Weights of a small transformer language model: 17 layers, vocabulary 21992.
MLP neurons of a small language model. Each row is named by its layer, matrix (gate and up: input weights) and neuron, and shows model dimensions 320-511. Each number is 128 + 24 x the weight over its row's rms, rounded and kept within 0 to 255. Numbers have three digits each. A neuron's up and down rows have the sign that makes its largest values positive.
After each neuron's rows, "fires in" lists the words (lower case) most often at its 100 highest values on Wikipedia text that the model never trained on. A number after a token or word is its count.

L9.gate53:100098170161164157094143101095139131117133110170190114109117114129134070145106134129107118168172130071128142112155149132158065084130133157167176135136141118084119158128174110148120094134137127132111084141135112139102142158127136140148184131129128151089158140157124083119141126168099128101167127155130128123156173121126153153137120122197160123116145150117154111140123112092114151127144116127176144147145094147169133114139191161127158129148098119135092134154143111141106164148141135133146148141103156125095131159111115134165135133154124152110121131114066156100135128126140106147
L9.up53:123121110144128128130122181095142095120121096127158143130131133142120106175160140143186148133119134147126107147190122095091058128143142146099142115147095074175132115136131132097110196142136163150150102125110096110151134115165118137113127107120134146112157114131097146108127134134148074113160129122158132164120173100093145098140152123125140125100100099134148108109113123164112082149152143088111131114093123073143175115102141118103119136158099118163126121111120100099127155135097089138101144091128102142154119124130145106115138105137131137128095161129112150178152112095123107099
fires in: "had" 28, "a" 20, "has" 11, "have" 9

L6.gate734:107110137086158170141114152086095161116094116086153126089114083131105106083120139070147101125075069120143124178129110114137141045094107145102131139143165113144099108125145160150146107116124074130114116140119112123133126105098114093117151121138099106131135143157159131150140130094182129123114161146087115101139143143103123198130183091122120128097135138149125125136147123151130132082111123125137127130110115122131150138157126119116137127121135102128083115125086126102202146123127134118117145132181152124132148109119159159083110154128104152133150111183134118112103079097100135092
L6.up734:128133121061120087103136146174106121125135122114128069157148070132130094113153137140131126161148116109137127205156114141154158118088059142153108133109122119135100133124143115105108154120135125129089149130155114108160141148128124087115139084131083130098175142121134111098142100170106123121168123128176107105153119118161115137170122130126116131121130133130146139116123127146134088131130128137149131128108144143147116114170107164121114143198107119119092141098117082083163150142111118146129155163129130186135130168144147125153139117147157132141098133117162129087139128101117086098
fires in: "university" 22, "school" 12, "journal" 6, "institute" 6, "campus" 4, "staff" 4

L10.gate752:102126084103073115140185126150160149134130115152146140138123089134108091106170173140130115162140097136134091095126125103140089116120178132135114097128089121126170122129073111143127139119141135092130108202099118169127109115161133107127138143132153097137129085099130161147128151143111104130137109141141125145145082118130097086185141080096143120147127148126133145108093154112113116135116133099167127113133142141060068122124144137146096099137091153103090128137119082103106149137166115132139154153140123117179136130132088115163156100171125105125137082151128163084113097133175122129
L10.up752:134142078086100100127122147167121075149139174120119089113149106135096099102130146155124148150158115152126130148093129115150136104108156066125124146136123114128075099109097126110167094128098114105079110151132090167058096097084146122134124163138162101147116098144133132108175122125121104119143127135147129128108128173167131096134100134100108099176123158096120148124144125128117135135153099095163116136109151134116111109129119135153119119125151132124167121120107168135080104152138141142182133125099065159129101101112139145126133105098126127076170169206156132115134108097117137089
fires in: "in" 24, "were" 14, "been" 8, "was" 6

L13.gate156:109124124109159148158098128104124134101099107100156149120116123141163109125147187137133144125168152097161127152123119154140130150106141171138142131127139140084097142135135112138146138111136130098118114111127116085125067139106143114069134134152153126108088129109161111139092150104096142053111132143107181128146110108125161141128162106153165145104206103141143112110151133098143130130074136124131082115136091082160154122107126123088125112119149100126115128132129111134124083138121117143124135179108152097118116105147139162151118113115206107087120122103105108172138134136105142188
L13.up156:136138096150161155133169086111110173125110141098149111132085109131139102132141103084160156159102131122124141114140158154150117126124131150144185131144125124134082157115136138135156137106133101134112129169125141109185109127105150064118099127155153124115133148122116127104127087122127133116115127140094113130144127124123084084138123133111164108136122121114098118144114126110103121109171142196159112107116122134121113118063194096098109098122126142124109145144132154171180144138112155134100112140084130140111163060136103093103149125144165141099154127141115131120128107108116174130
fires in: "the" 70, "s" 10, "his" 4

L13.gate503:147141134125139156139123100123140145142189149138142155130084111158107147071141149160072112135135124112152175105136108109108128122140100162078137118129163069122113154118153168136113140122152182139133155117098163134132081147111126154178104141147157101141093153125121131135105152111151159119093117123133163118147102174133110103131116148109103098138134108125137132168122093097126121126122112098107157119133108130126118131108128172137118121107145063081125165135140089136119098125125134134105095152178151146147098158131131150151129122126153147162133149142057106153119145147171110104
L13.up503:138137150177115111122157117130133117136130109118148134119119115149127126095154108132124106174101115133134123103160175105160134104151087162103128139114158114126192140111119145138130101124131100119110127129110142127118131149106139131149165132098116073134151133146219078147099127115109147145128147132122102128137131158152111136122160088141135099145072127146159134144120147138189108109132133153150106103120107119105088139100147121160157131156118113114124101096115098122141096105131134130122110141071114157141095152163131099123157164117144107174151170140090115138119157156140128116
fires in: "in" 18, "1" 13, "0" 11, "of" 5, "central" 4, "2" 4

L10.gate32:101159110096121093147126076129106158118129119130177159105112170120136130124112123118163113099143148141145162136170113114142086064107131111085119149137124155118100116128091115130123136126110122116140124139138134134049128123135111169119122110119120101120126105135137145107167146095099134091139169171147124124089131125149128101152101146076138120109104142137152183150137127109150122158145125121165098117107146089129132165106187164087138098145101128127160147112105134157145119093085153133139108106149136103129139099154107114110147125088124071104143117126123132137128126129132170134
L10.up32:147143129148093124145136137138159125138135099130107139097114134127134127150189099112092147134121137092149156123151099108116129110143083117119082163127110137140102127106145126158104124130126146095152153100174144133119132116131168152160129095147096105142139084160156127142123136081157130124112114138150109103144110130142148149128097095134117138136134120103118150166151149179152115128092113127040140120123127107129096124110133130149124120110116076152145140154121103157127149120111107148102110128119203093117111148123105136137117098109106097138107126116094124138124108113137116077
fires in: "to" 19, "in" 19, "with" 19, "1927" 5, "of" 4

L4.gate554:135128125135184123188109072152157123110119115090153201147108150140142151095147141161084146111088173160128121136108131128092114156152138135112172171137115112152141122127175100163151126138158137116143136107110134116091126089185138108079115077154156134138125090136110066118143169178125086118150125148117124121162158129111102117068120136131173150162124161161157155126110164117158107157104125149112130151123133118141167135095083111086165104114116126145124154100122113130073106136117139160100149180113125137125137148123155119128118130109149124150135169088146152121113164111124137126
L4.up554:133159077145114130153142132150172117156095130131081118107071142117134119139125091139145136128167131119123121119142106118108139138109109133148121180161144130110110120135133157133133142125072128128119143164122124122127111151164108118161141134176135062150104088124165117108145102139122118132144141141143128101145126122134107142110123105081152141149156158149097162122136107137120134121133160147126161124125143111125106114140107155193139103152107106107111170149105129183104117150159086108143166115148149107154140096136080103118116093145104134164093099119102103153147117116126156131
fires in: "the" 42, "in" 8

L10.gate415:098104094126152111121154096113087116152161139113125109117115119154127161172131138142122099104185156075111145137172114108102096154127162093122135155174163102138133129142119103138138114139207169138177167158157150132111108142132106140103154097112136119125163144135124113124047127137141145095167147103161123159134106130141117122136129111124140095160142131164144128155117100107123138124192124101122135106121149049130131124109138122138101117131115109093132167079156075085110138063184081102097137156125190146115135160111114086169123123130147132127148136091104131107130136144147133132
L10.up415:123120088137107109125156106108120157121120098119167094152128139136138117128105137119117147077123092132109103099098122128079101100116167109092108157126099131162115150139076111120136115089182162127150146093124144115116113094081133138153122079107144102147122123086069125166127118098169120144118143112109133158138143152143111086142152100098154110110155135153115173081170106127109149135115117139119115167137161120154104192091123065133081128091122100088136116107137100143183078162114090150149118152176132119141130134154138116116127081113106120175113135076136151128127129123113136128
fires in: "to" 71, "from" 27

L10.gate993:095101118141079122128164200142091061128073089183117133140125135146098113147130127116114118105151120123123132131122149112129105175139108144099112098165106172148151117140096143124128148136116140114119118126146091161153155152127090132134173153161165116091213103132079147111150133128140149104097152137138147134156128156146102123149191100105133114183145106150168159118114135150121156117166105113150130123153091128105103118128138160168129097162120106128163108083119128145151103113124097156127144189123116124178138112159106113114185099132096113130139111119176145105136104166156122130
L10.up993:105133123145115094136143135169104135105114169120094144121158093132124124164101144119069136169110134109139111162101157110142107163073124096137113081142111149145151131121086137119087099128122166149120128127113103169108148177081126117162150121121171104127119117160147122103146131144119111112116116107133100107145149156129135127149166121148117149156136138137130143127120130177175114129154164087176114132111077125095084166112133116155173117114079123116120102119078113136108125082137132123075138141146109124127107103160152099092116114151089093143114100148156151074132102150113132137
fires in: "other" 27, "of" 16, "several" 11

L11.gate804:125128153099147175090142132122130140113168156115151134118128089158122106143211137124161162149134118136125164126114131113154071131149136166150104167151171097091151155134131101123179132112118155108134127163146165153135100144109082070081122134132137096155084103095113111121113121126133112071179126121092142154134090100110158118162137113150136118111146129190117120154128074130136152149107150103104132139114087132117117118136104082115104124082146133116125150156142134105118118119148120147150142119165123105115125159151138107106119146141120104133136088084098168136115135133152186131
L11.up804:145123130124144149108122134107149120109103157116135148126109121116099136153111158108184148122176131124125087162096146142118154081107128174127137066120132134134152114125124099112114090114127135094154115125101088146109119144093116104141107116130135122114146171109122127089161131128109072119108139147163131213150077130120079142101136145127144145130149121127102139101138157121148154165105132167136103147103159162138128135096143135088150096151136160136090161123121150090136137151102145129095082103128111144117110145138140132108142151162121114104171125136152108132152108154120134125
fires in: "which" 47, "that" 19, "succeeded" 6, "the" 6, "whistle" 4

L7.gate502:130101109133130047190129118142143155091124108180125140157113110141142169095145158128104136156107140121126150124129103139095110178092147132108158140149111111107105128134115135142125096120130110151134099142105162070131167103127097189122141103117120122122161127160132131107124161141147109098143117127129167129138150135119141133136158071121120142139114106122116119209123128128128144132159123131113110081140142103112138125088135149103102086090085114104141167118101146130091125091152147152133114107138146125128109113126119109139142157111141120153131117145149126135148089138116151096
L7.up502:158124155110152130138116119106134116133137101153107121094163134129117104112128109109137138161132135069124117130175113147166115156102138153086186130096117120135128144128128093132148133120140119124150160092120128150116173122080148156124133155154114102108089104147089113150118133094169121102117131114117134168138097119113139122062104149083130117120136130108159127126083159123131146115122146128155165100121131069143114127072123095095134122139120159125140127118134100142117125194143160136120117119123133150154154168118161154173101150093103153143161131132143145103134118112127130130
fires in: "for" 28, "up" 11, "on" 11, "in" 10, "out" 7, "down" 5

L13.gate934:156129116120124112127124130096136143120102075143140105163096093166110116138118127094107104124173131128137127081124155107128143090152095117123139143121111106125094125090148065163153118145121112092124126112092150114133147109164125136137136111099118127136116149078095108161135128150136124109100112140114128180102111137120151161170105081131129085161091128151123122147142109139172127184146141164133165117152139097060123106154152129137088143164075129136103138147110053125089157141173137113130131143114120127114140126160145132166149133132153141138147124143082136130142169127115147110
L13.up934:163148151136146148122121116116123108119127115123150114159120085118087091142097126105146109119129120142148139137137142115135111113140150127135172118136089137126127102150132100133142117145135134136111129115139112119112137157112177112186152125096131152133132156138154123159134112115158135178117124140158098140101129168109141121167114134163108151148128155144159126111096123109158113158137149143124140127113124134121084111165140142127103145194089093127086112174124081108072143145172103125124106115158112122094151124139131113139123123147126108137154177114150128114197119095104124092
fires in: "a" 30, "an" 20, "wrote" 8

L10.gate302:103148111116138133135121117195132163095150109109145128128098106123147136110180116126112119150127141087164096129113124133137096160143129132098108122149148123147129155126152108150132141136169134182122145133101126132128148106172141136132128143136111108127145123139111146132119117178096126121150103114150141085142132121112116173125135107133126119156118107150199194136127105101149133153094155115121175129184099118130121191155133119139142154130127150112117137113109118160152105140154080116093129153183145113120134104113138109156116139104124129153151087108101138134115147129150120125
L10.up302:125126159138154132097147144159134135167112167154075128075152117131128131093067111175136134118146110159163123155142116101125120137173091097097090170082115138095129171126119105149130112134095130119156143121151093102136101121109130138164131163122109115170092160083167154127148125109110117102103105116140096132095132135107137120120110170120104127081135122133143098116113120136130132164142123125113096159144129108102105143127110126121087115171117103155110142138090131082139182113119150095133106113131116131152162122134106157119101136147139123119129118115132143183164150095120119177
fires in: "in" 39, "march" 13, "july" 8, "november" 6, "december" 5

L14.gate573:105125132132134103127150112156189097136128129131138065099118129158146113091164132133134118101114130155150124132172167099132072129132165115107120151108083117185166158137129097120110127134113105106131159172086146164123118097138134148113146113136225035093109140140095123139060140143155098134160139120169115121115105158135139131117124124133149085144165109126108152109126146116115144122112118084153108144130123141146120126137107156204114088118136124117122141091129096148106117164118151130136137156127117146104129138130106131140100140115153126131101106095154140187135098082138140139
L14.up573:140126142119141080107146102113099109137164098122142103131135110129151105143154126135116100158159153132158150139161124111163129142133102092089048114132076108127098108127160158114143123118142133117157132155106129113160162119100141134121111132105103163119138136135103141154105109116139118104152132143128119132127116166109147114121135136095138114129116144107125142111158103081092131143115132161093154110135133166170132162137129126140137104077100150136154176151120141082137154154127102127127118168136185135169130131137141124133127125123134106133153139104201124149077103137143148091
fires in: "to" 21, "he" 17, "were" 7, "was" 6, "be" 5, "they" 4

L9.gate547:120116107088115139118126104146152101152111132136124131123110103156131120102098176103076125119163154117132120092117125120130147117164110108125142166128112130103118136160121097138156111130157138106139183108142155109133138076122120134159129124103133151084127098096129099139131138141135119117110149138154121128124149135212122141102095105079191084145102149115134111146124138125123144148124130151135159146095133152097120125116141130094094094102140131100112110136124148149082134125135172097107129092152133114114127125136095129130111149134142109114142098119103148164108103115139193114
L9.up547:149131091116161122104125131150130086123131146119113121110130109130123171129115100140149122109097050165105147139109181115120094111148095146122175128117104108163108139136142160101156092116102127146134183075113118131114174156101088126142109142137113131142127121099103095103139109116126089103142146131129126134114127104134186090120160121120138151131122086086129115168192153164153142171149157113123162125130136117093092119126124143140138158171162136158167104144109108090105138154168132095105171109133127117119132135121154134133159135133115128129167169112127128166106097159113118167
fires in: "him" 21, "known" 11, "he" 6, "they" 6, "out" 5, "for" 5

L11.gate861:096113142155131153163133149137148151102154123147127160134119131147170123097139148113106133135132131113146163089113138068073164167095135142128127179145117107133165149148157096089160164108137094144120083134120173140139135132119105099167163129135100112102136129174072113136124106155092102086077139118109133141145145127091166141148111106100171133118134149183157132116160118119108146114103168150163141147137103105102124130125089116181093145116137104104136119134133112139134158113115155127107154165151140123146121154125142126152136114139168097136134127109141123143083177134149169114
L11.up861:117106149195130127089129147125122115089116165139099110132170129133115142128135138102130107144105122128147097145070128100170152092202114096128089143177128078146081130131169123128118151122148129117124093161145134124104180165129110137170102146120121096117118124139149101136104147183133152110123141126134143174118139133137135121142090106149128128138109115129110141146131117123082110137104126147106154124132126105101167125092131134191107149136148136134178140117160116107143111131158175110115113158107127092153153129128079111105113139156114126121121143124135167110089154130150142122
fires in: "of" 44, "a" 11, "s" 8, "to" 5, "is" 4

L10.gate836:110104107120112116177140109139125136145165097172130125118117197148180156155167108101167109133161166114115139121142142126110114119151139123123112153117093074108131127132117125127179172119101158086146076147128127156138147115136128119121122131121162098147140112151118146139122195102104148085132153166126166107118116106111144113079153151141159152092159136158125111133188108103096164157109142144133096113154121122132145142125126123134136112161124103129133129099145139119145138138171117166131135166120138088126182126174145151124143148108121109132062124126130156107166161132161159133
L10.up836:074111115121099112078151119149128111151135088127127151087144132115099108190128127149111122110128140142109138126129112109158097091122147138146118113119031116139132128134126099092147171120129156134136104146132079127096117144164102195153147130154148103086145100105152103111133152118097131115135131114155101149110097103130143105102138129140174148156131104134107091099139112133133140118128168100164122137109137123114112148146091158129112122125137141119127121140118113079082137147132125097141107144154146100172145132137149110171146092156096103099092109131112158109132157133146141124
fires in: "the" 72, "in" 5, "and" 5

L14.gate248:127091076106121146119129110113146137088141121149094125119109078134163142094117154111109134094143086123122138146133069084116131133139068167121135076139131157152154085172106176119125125113163132120140111112085139111140145102131095139100124082143112103122126098124097106139110134093119115127070069106104166144097128141146116109147144093141162128139127087142070096155128130113142144168163114134125140117110125064104121136100099144107102150073140089127123094122176127123135122157151113160120095103107162111164136137100155101121124134133108122170145110140089115135092102127137133147
L14.up248:109116154159146115165148128128124065127142111146146154118085128144128119161145160075121129131125117146140116105131164118176147109177104125125132132137087085151116166118106107150172137124182134104142137108130168132085165142154140141104137122095170136109105141134126109143126129166122153113123117091131152094090125155157090125170126120140157119147111135162119081117160101139161142132131078149156090144174135113124161169134184174106106105161100099137125112119116152149153136143109124166127117114109125134099105166142155143135135180125114120150102074163141109122214139136102088166
fires in: "the" 16, "his" 10, "her" 8, "s" 8, "a" 7, "human" 4

L13.gate850:161110095121112131105143128141141136110157141104123115154138129121135113139165128129120142160145160145126146173107126126130107114158122142135113124084131136152144162121145146106133136095131166098100137156138067124072120136116108144201163126123132112091097131111192106143122131168129164139150131170167083151103148121110133199131118208118154117083155109158161141139124148124093111150131171167136149085145130124128133098136139145142136161117128126086125118137082154100156116130114134125120150127125177093130149118176106108117098074138120091147100142065157125138126111118164151122
L13.up850:127128154147087155123092082143154123150141105144153070125100178127159095145188133146083118150144160126126129118127129086132138129160112134154089119097115110135119127114146175141085159121127119113139149132109101128136137158090150180185130119122156109122110132140179121136114107094188097170135118135150149131109143130148146143147101192119144125123152133133130124135130124103147143112127093184135161137106115177155159082133138164156134127134105124116132148132103100144135131163130113091154092131114162136116119103076094156113110103145174153123106138105140131151111113117130150136
fires in: "was" 22, "had" 14, "have" 12, "but" 10, "and" 10, "were" 8

L7.gate148:141117117088100078158126135095188150161098111127160146154111137129104158159127138141123128149092168173108142140108149074085117150077136127110137129117127111165130099115177136098118165127126078119147115125130102116110102154138093168143128074120119134135153142161106161075105136138150113115137119115152146108101158100117182143101158098145133115175153138129177129147146148179096133129153110171139137120140108171123134120133086133147114123102080161110144185126171134106124143109115151133143150134100109122157113109128107118158196110117148101101095154144151118117167138108130146160
L7.up148:113130145154147142129139115178070145081153117110128118151143145139131167133125129164131133122126138143155149194149114140150086118149216129148125129124072154105143145184103120098125117157154139136145123123109143122106137157124067158091105129079108138134172084114111110088128119116126122118135112151103120162144148107117181087153150127135110151120137146102144171103110150107130121137131147153118143102139154141104177123145111147086135109085153113106133152137113105156108102101141145124106139144125095095136136156122136111117160142120141160113127141126100116166144180148133095143
fires in: "of" 41, "it" 7, "that" 4

L11.gate301:127121121117139176159108115128117135132146116165113132149109154138137107151145151143163116172145138136137096091167117129183077119136106144117138154170167143136181128141094095153171105078140165112131118107123171137120128105110089119084110133145142112096151110133107121123095131099100145135135113151113121142121135135122121107152105107105177130100120110127154134118124129108166136117098113125126107165146074118134135089092124156108086138132125120083106086111124131119147101090156090183129105139192098092141126120141131199116129138116127099119103109118103128112154099182149121141
L11.up301:120141118150122161108174126144118153123101131117161122186129102124121087117139167115110149142179121098128147081159173107112101156098090122102134140129140155156102137147141152126144095146122123130130146144103126116142090137163097121127103138143106102132088128115120110131099122152145096126121110119124135081152148109173133114133161109145109142138168110127095137159145092123165113117132132117162121129141134076113126124168101183140133148106148107113102153130142125147105097079116133126161153129142147149126124099139142117112138133155102121125120116142136094119123130139096135161
fires in: "by" 60, "from" 14

L7.gate609:113127097101163076160140142128148103125134050178143180159141137143121135134183145136110136170109135133123134084139103072152093158112118137105119168117089135117136112147153062149119125107102098138127112131113162102153105112151079145152167172138142173106126100109099152109130109126134135168130135115162139135136131130127123127114102089129134123133118132135139126144111151150118123135165093128144127110112128121117147130141132153145124101117079105072148147116122128119102181097160109141110136155136152112114154163160123104121129150100118124164110124163144077134127161109109142116
L7.up609:111140208167126147108106120176115127120143165136099133109150140138129125136109120131083078125121098122122153175151141091167160134114152154148122101115104116113139116122146140128106087162113150166125170139138181156106127126106108138128128149082158109137153087169162127103165127107134130144115073134168132129106134170171134165105163125137138146182158133109148145109110117148129112139147157127137160144143083143111123129077107168114122136112161134129086130097139111142098143154121131145150133129145130063102157095109142124146134097141148154122137135123180140116125133097120125117
fires in: "for" 49, "of" 13, "have" 5

L6.gate313:142132115139138147159104137138139146119092142145181116079108111123116164144170088125131134083128123105137078143146081088117138159139133129111153140129113108112105113101099104136143113107139139137128152157131153135138134105163137116106140100123133136163105119151085156164125123145130121129143151105137077115113130122121141171128143119092125137133150120137079148157126148123157161135109145138127120102107136123102125175080125131109145145153122111119116123130132103137132144111157102136126102138146112147132138123119140141156127133128205173137124141152121096142110103089136093156
L6.up313:118122117076102140070131115096125107120155126126113104158119137129130103176112152137138091155175136155114162136113176139125078128152147129120134181136141124104097133125114135135125147120112160138150097149070121160133143142121115115142133183122150101136090103115117124121160122119113108102126165136154117156157150148151174113149158133118144111116123122201106141124141103123129134117158131062133145145125146133123145122158121112139102139118108106086119101147120129129178132146126105125167164117132131112134129115196112113143075109101129089149127099101137133131141139123123161163
fires in: "the" 24, "is" 10, "was" 7, "been" 6, "s" 6, "produced" 5

L13.gate36:059123124113141121160138129130122107137124105173160100113099116142133094172121156122095139143123167124111149052176093115135131136116153080125085125099112110138106101130125150146144156151140119099129111141142147143123149164144118111190131111161156118108136107131088184165093131078160117103134172134078136119149112148130140117147141069145135119113103105132122149163141142095127146124090143113124127120149125122125115120141113151131090122080132099145086142131115133150139128108113125155165096153168180146118126148122124140156112118100132133143095140106137176163148142124147159074
L13.up36:161120134140131176099142094056196118132178142129165097149185119117128124152093133141110127121135159132136137130135120122114124152106110125093134096108126141124175124146144126136124130128082142117148138139103129132099112104111113141133117131142132155134111097128080130134116134138128070130143094091156126173175193131114140136116130161149167156143138138173141126130151165096117109138103129166174150152141100151147106089135085127143122125081131123121111167138092135131120157115139126126108155109155119111166118136103099106142113089160097130138158151101165102144096122128131142131
fires in: "to" 40, "and" 8, "was" 6, "he" 5, "not" 4

L10.gate107:130116113073138196210130109115134139141065159150181179192092062164157064095117113088150147115132101111121134121156138150107120153120083149150112157148131134139130140131123136120142147113133117113103115151126116177111134163117109109123124128159131131144091125101129134134159116160151090119120125139100128127098150108131134134120109118148158095119138133169123114156141099057139151146131137109144120107132114102103121091142094098096139124109093108155097090144074130133157170134164100172130151093127157101130134119151122153156113147145145102181137090133108135166122095132146146153
L10.up107:128143090151124126085134143108113118156176135148106112124148093139112140127140130105157135103166157141169126156160121160133091171190104094129106120125105121092130111117120093107123151128111142129135085125122122154153159125152133139139137083136135135109128144087147160103146118131122158125122080153108097152113085156129143090136136147152132111100148089105130108087120155144133134194129104181108118113128141126131109125121133095132138141139148143126120122135135122136126171126147149125108089175099159105136183096138143124129144175133182112102054136112120160128118118170156123112
fires in: "which" 38, "that" 11, "who" 9, "second" 6

L13.gate665:085107103109135155089164117163169114118119130124138098152128118154093071158093159117118109136111143121133136083128157113121139164122164176115142140140108160107142130139144143108141105124137140099094135177109166153140130098082100167116147137126147087143157129103107135120160158121113116098121150117131105153126149172124133095081162137112164084157138088197130155138184138128136145112139135139149134141152126109143117135131076115163098132042165103129120125097115101152084170124081114118162137153102133131160161138145112130126179119125123102131118122115161169111137123133132154127
L13.up665:136126121123138163097113139132151152154171169109137129147134112116172126141139122122152154135093158126107173117143139124109117125138132132098110112099114127133094087121139142121136135155092119156128114103114127137146152089140151170149094165130110121105121133113124113113139123100101163109177178167118134115101136115134098133127184148138150125120105109129106139134150129122099152146113145153094167134118121116129195156143101111102149139081163130099152191138137135119106101131113136077135153141156135111133144110139149148133151118117159134087121155109166112138101134163110168156
fires in: "to" 29, "not" 20, "be" 15

L14.gate75:147100129165132144123149158123172143121086164134144156169135142129107077106133127107099112119172115107149088129133108126127115122136105125139136113151108084113125166112122110167121108143143175142122115147128139111124149163122087136124165097134115117103145112137111103141120133129097116114088099165158132133115115123145115156145112151147135122088086115146136094160134108140157153102067096144127150123125081132109108096102143164142147151143118110137082101176171122104131149099151114149125138132139186119156151116133115086117130116172085136115131141166110128125123112090112167123
L14.up75:113127116153115113135157147100143117116125131129138133135124131130097109088138139054129077144120106165152120149142156150114114111146110096110121110137103103115105162107121137148096147120183135141146126150124142159124110134119130134148117084113129157110090083169103067149104161174091123131114138170137160151127092157125118137139105141131107125100117149122115134131173127114122148108110140143099139094119091086169122138101154102160166134112082098130164089136167139139142171095151131137131158114089112122129129106112153103102128096154104136135102110136125124105126166127122173111
fires in: "a" 85

L4.gate311:086135185095148134122141133136167157094088111165124098118102149142102097100172130121097147145157114142106098114146126166127134096087122127110098139105156134118123111132101160168112163137155102116130102086081138097150173135122149127138116170127166133125120129093091118132161085069180145120112093137158141108120126131116114131092139088142170124104142133111104146113106112079113129139133129143126147087149144136124122127143117118115135193173093150136092133086106060160164150130115043134143139139143106149132113114150163137069078151127113117156118117069178126110125116107106138151
L4.up311:095125116097141063093124116135163166032122129152145118121147150142141090098163113139133113126071185102146132184143122107119129084150112128119065118120112163124127129144108136152124093152150152116112129157165116122152141176114158097150141159118156130134131113105106149103127128123139126152103122110142144141178153101145122115164132118157134108102097162097131130113158106108141118201172112106094147092103149142116151103147149123130157127150145134087138114100156123142161162125181120143085106103173123158103108148150119111119146153117155131124093127132133153067113087093091171134
fires in: "museum" 15, "university" 15, "centre" 13, "institute" 11, "festival" 9, "stadium" 7

L14.gate360:166102128136134125132090110086133151155141090149135117111091087142102063122096121120115120124117121114146106095145107125121091159092074147132162118149140138103106152133129078088139134088174142126150114149117151159150101127154164095133129129112128102100158138106087122133142135125151120107117122132148128175108149138114165136145127101085128129137149108152121123128139075125166132108158158123132124110146101094097107137139098131148136142145104109123124118127111143105175140118108091127159124130118122127168171144153133118099189120123138128148124089132094137099161131113143124125
L14.up360:143108132125096123130128168126119117123110131136132138081111081132146158105102096110104150074100087111125132086164149072135124145161084162095102098166162153162134140095119099146135161141150118127144115114109162160124110143161130090147181097154118164154147122115112110104142109121096110148122112162115140126148097146137121084126157137165122120126125164126143119109135140103115142158131182131119148135140132143144104111171144156092114134135161080130133128071139076103135093141139123147080112153141148142127104155157136122151163102164166132136126140145096151189130122133150164098
fires in: "a" 45, "s" 12, "its" 6, "to" 4

L4.gate319:136098101113115170118111118134138135142124147109113081164156093120161109127132132151135154117152119116134144132171128151148094139098112159145132116174173122136140103160109112123129139138132190096118142108113139123139130162145127169129111113128159132123126133156154127096106145127127124132139114108143163155129078112158094093125122120102155136151136093143161137133078101138125110156131135170135148072120126116152112141127162102140097156122103152089089143125164107123136124122099112134108148055203140146147099129133125141139130142172087157156130101116111131119103122139184150101
L4.up319:133121109163083117147127150133149115101109117127151157112105130118122138082134116138097121105129135155113061085097134095124157137161153111140168134151109099173120169165130103153115106144124097089105115123113121150122121149134088082094177054164105118116113122118188158124094122132093088084126134147135134161115098133093069145126131179097142128123130132155056175142075146114181139096143145143154122107123090149079116114111081146116149103119151127094157126130144061081109109108129132136130100106080126158117133141151158170090101127093159141095138140161138134145113120123112117119
fires in: "in" 97

L13.gate698:171115112131127144130151145188139143092116122114146131114125105132126157101133137130133175128157109140146192118136087072129108138149134140160110127146123129141127160110146106148105093084101163127145101201153152129107126105125108130143120121127104123104145133129116125138129158143086122074137102153154159145087134117100127128171109166082107112129139117177093104144097063144112139115096122135161112109130106125089114123095150118125101120115112119060120128117173113130143103108161108109136123126140148124145144110180126157142122080139121104140149137130123152087125118122121140146
L13.up698:109131087152113131116111119150159133125122109122148192143146095126080161141121145162092125135111111176145141154107130099120094125128123088162085130169126107151124121141132106178126150128155155133179095106083102130148155193154152116145163077167164103143151124130109125100148151149108102142104061120132120188089121151133118114130119147154110155169148165123101119077118148103139095114145167101135121147119120156149065141145107133154104119113133095117121067127105085102115123122133144160118129092142088122143101116137116148164107120146084133107143108164155145145158111131118087157
fires in: "in" 53, "by" 10, "until" 10, "over" 6, "between" 5

L9.gate646:101124114148139097169140133137088118142107112148118123119125149132124151092122145112120124135120135129130103115146089115138120142135164114127164139142125147138136134160129117120136117117150115093146097124121153124098122141096119131099105150113171155156177116151103121125104141155172094125131108168159147181165131150123122092095132115092100145148118133100093121119155112118137169140170124108125134151134110111138120057103144114135116122123162089116138136103144152131036125096149086149158147176153101116109106116113132116137135160097151155120142140140172123129171133123132120137
L9.up646:118139125153108149114151131170093156117102106114150104088123118123146108135124130095056153107158150134173102150104173102141160075157124116083121113125185119154111144090094151166119126118109128125123095098100125159173154129142120121149094140124143135138127119105181121143139137094150101112116095131131130116118131117142138113136148126140131124152161136129114127105116106108144110128081120120175174142139087155100093085151157130129111156132166125132128096137153108125136097166089052146118102145147130129094106142136096132080117110129138124130158116147137103102152101129095137127
fires in: "of" 59, "from" 14, "between" 4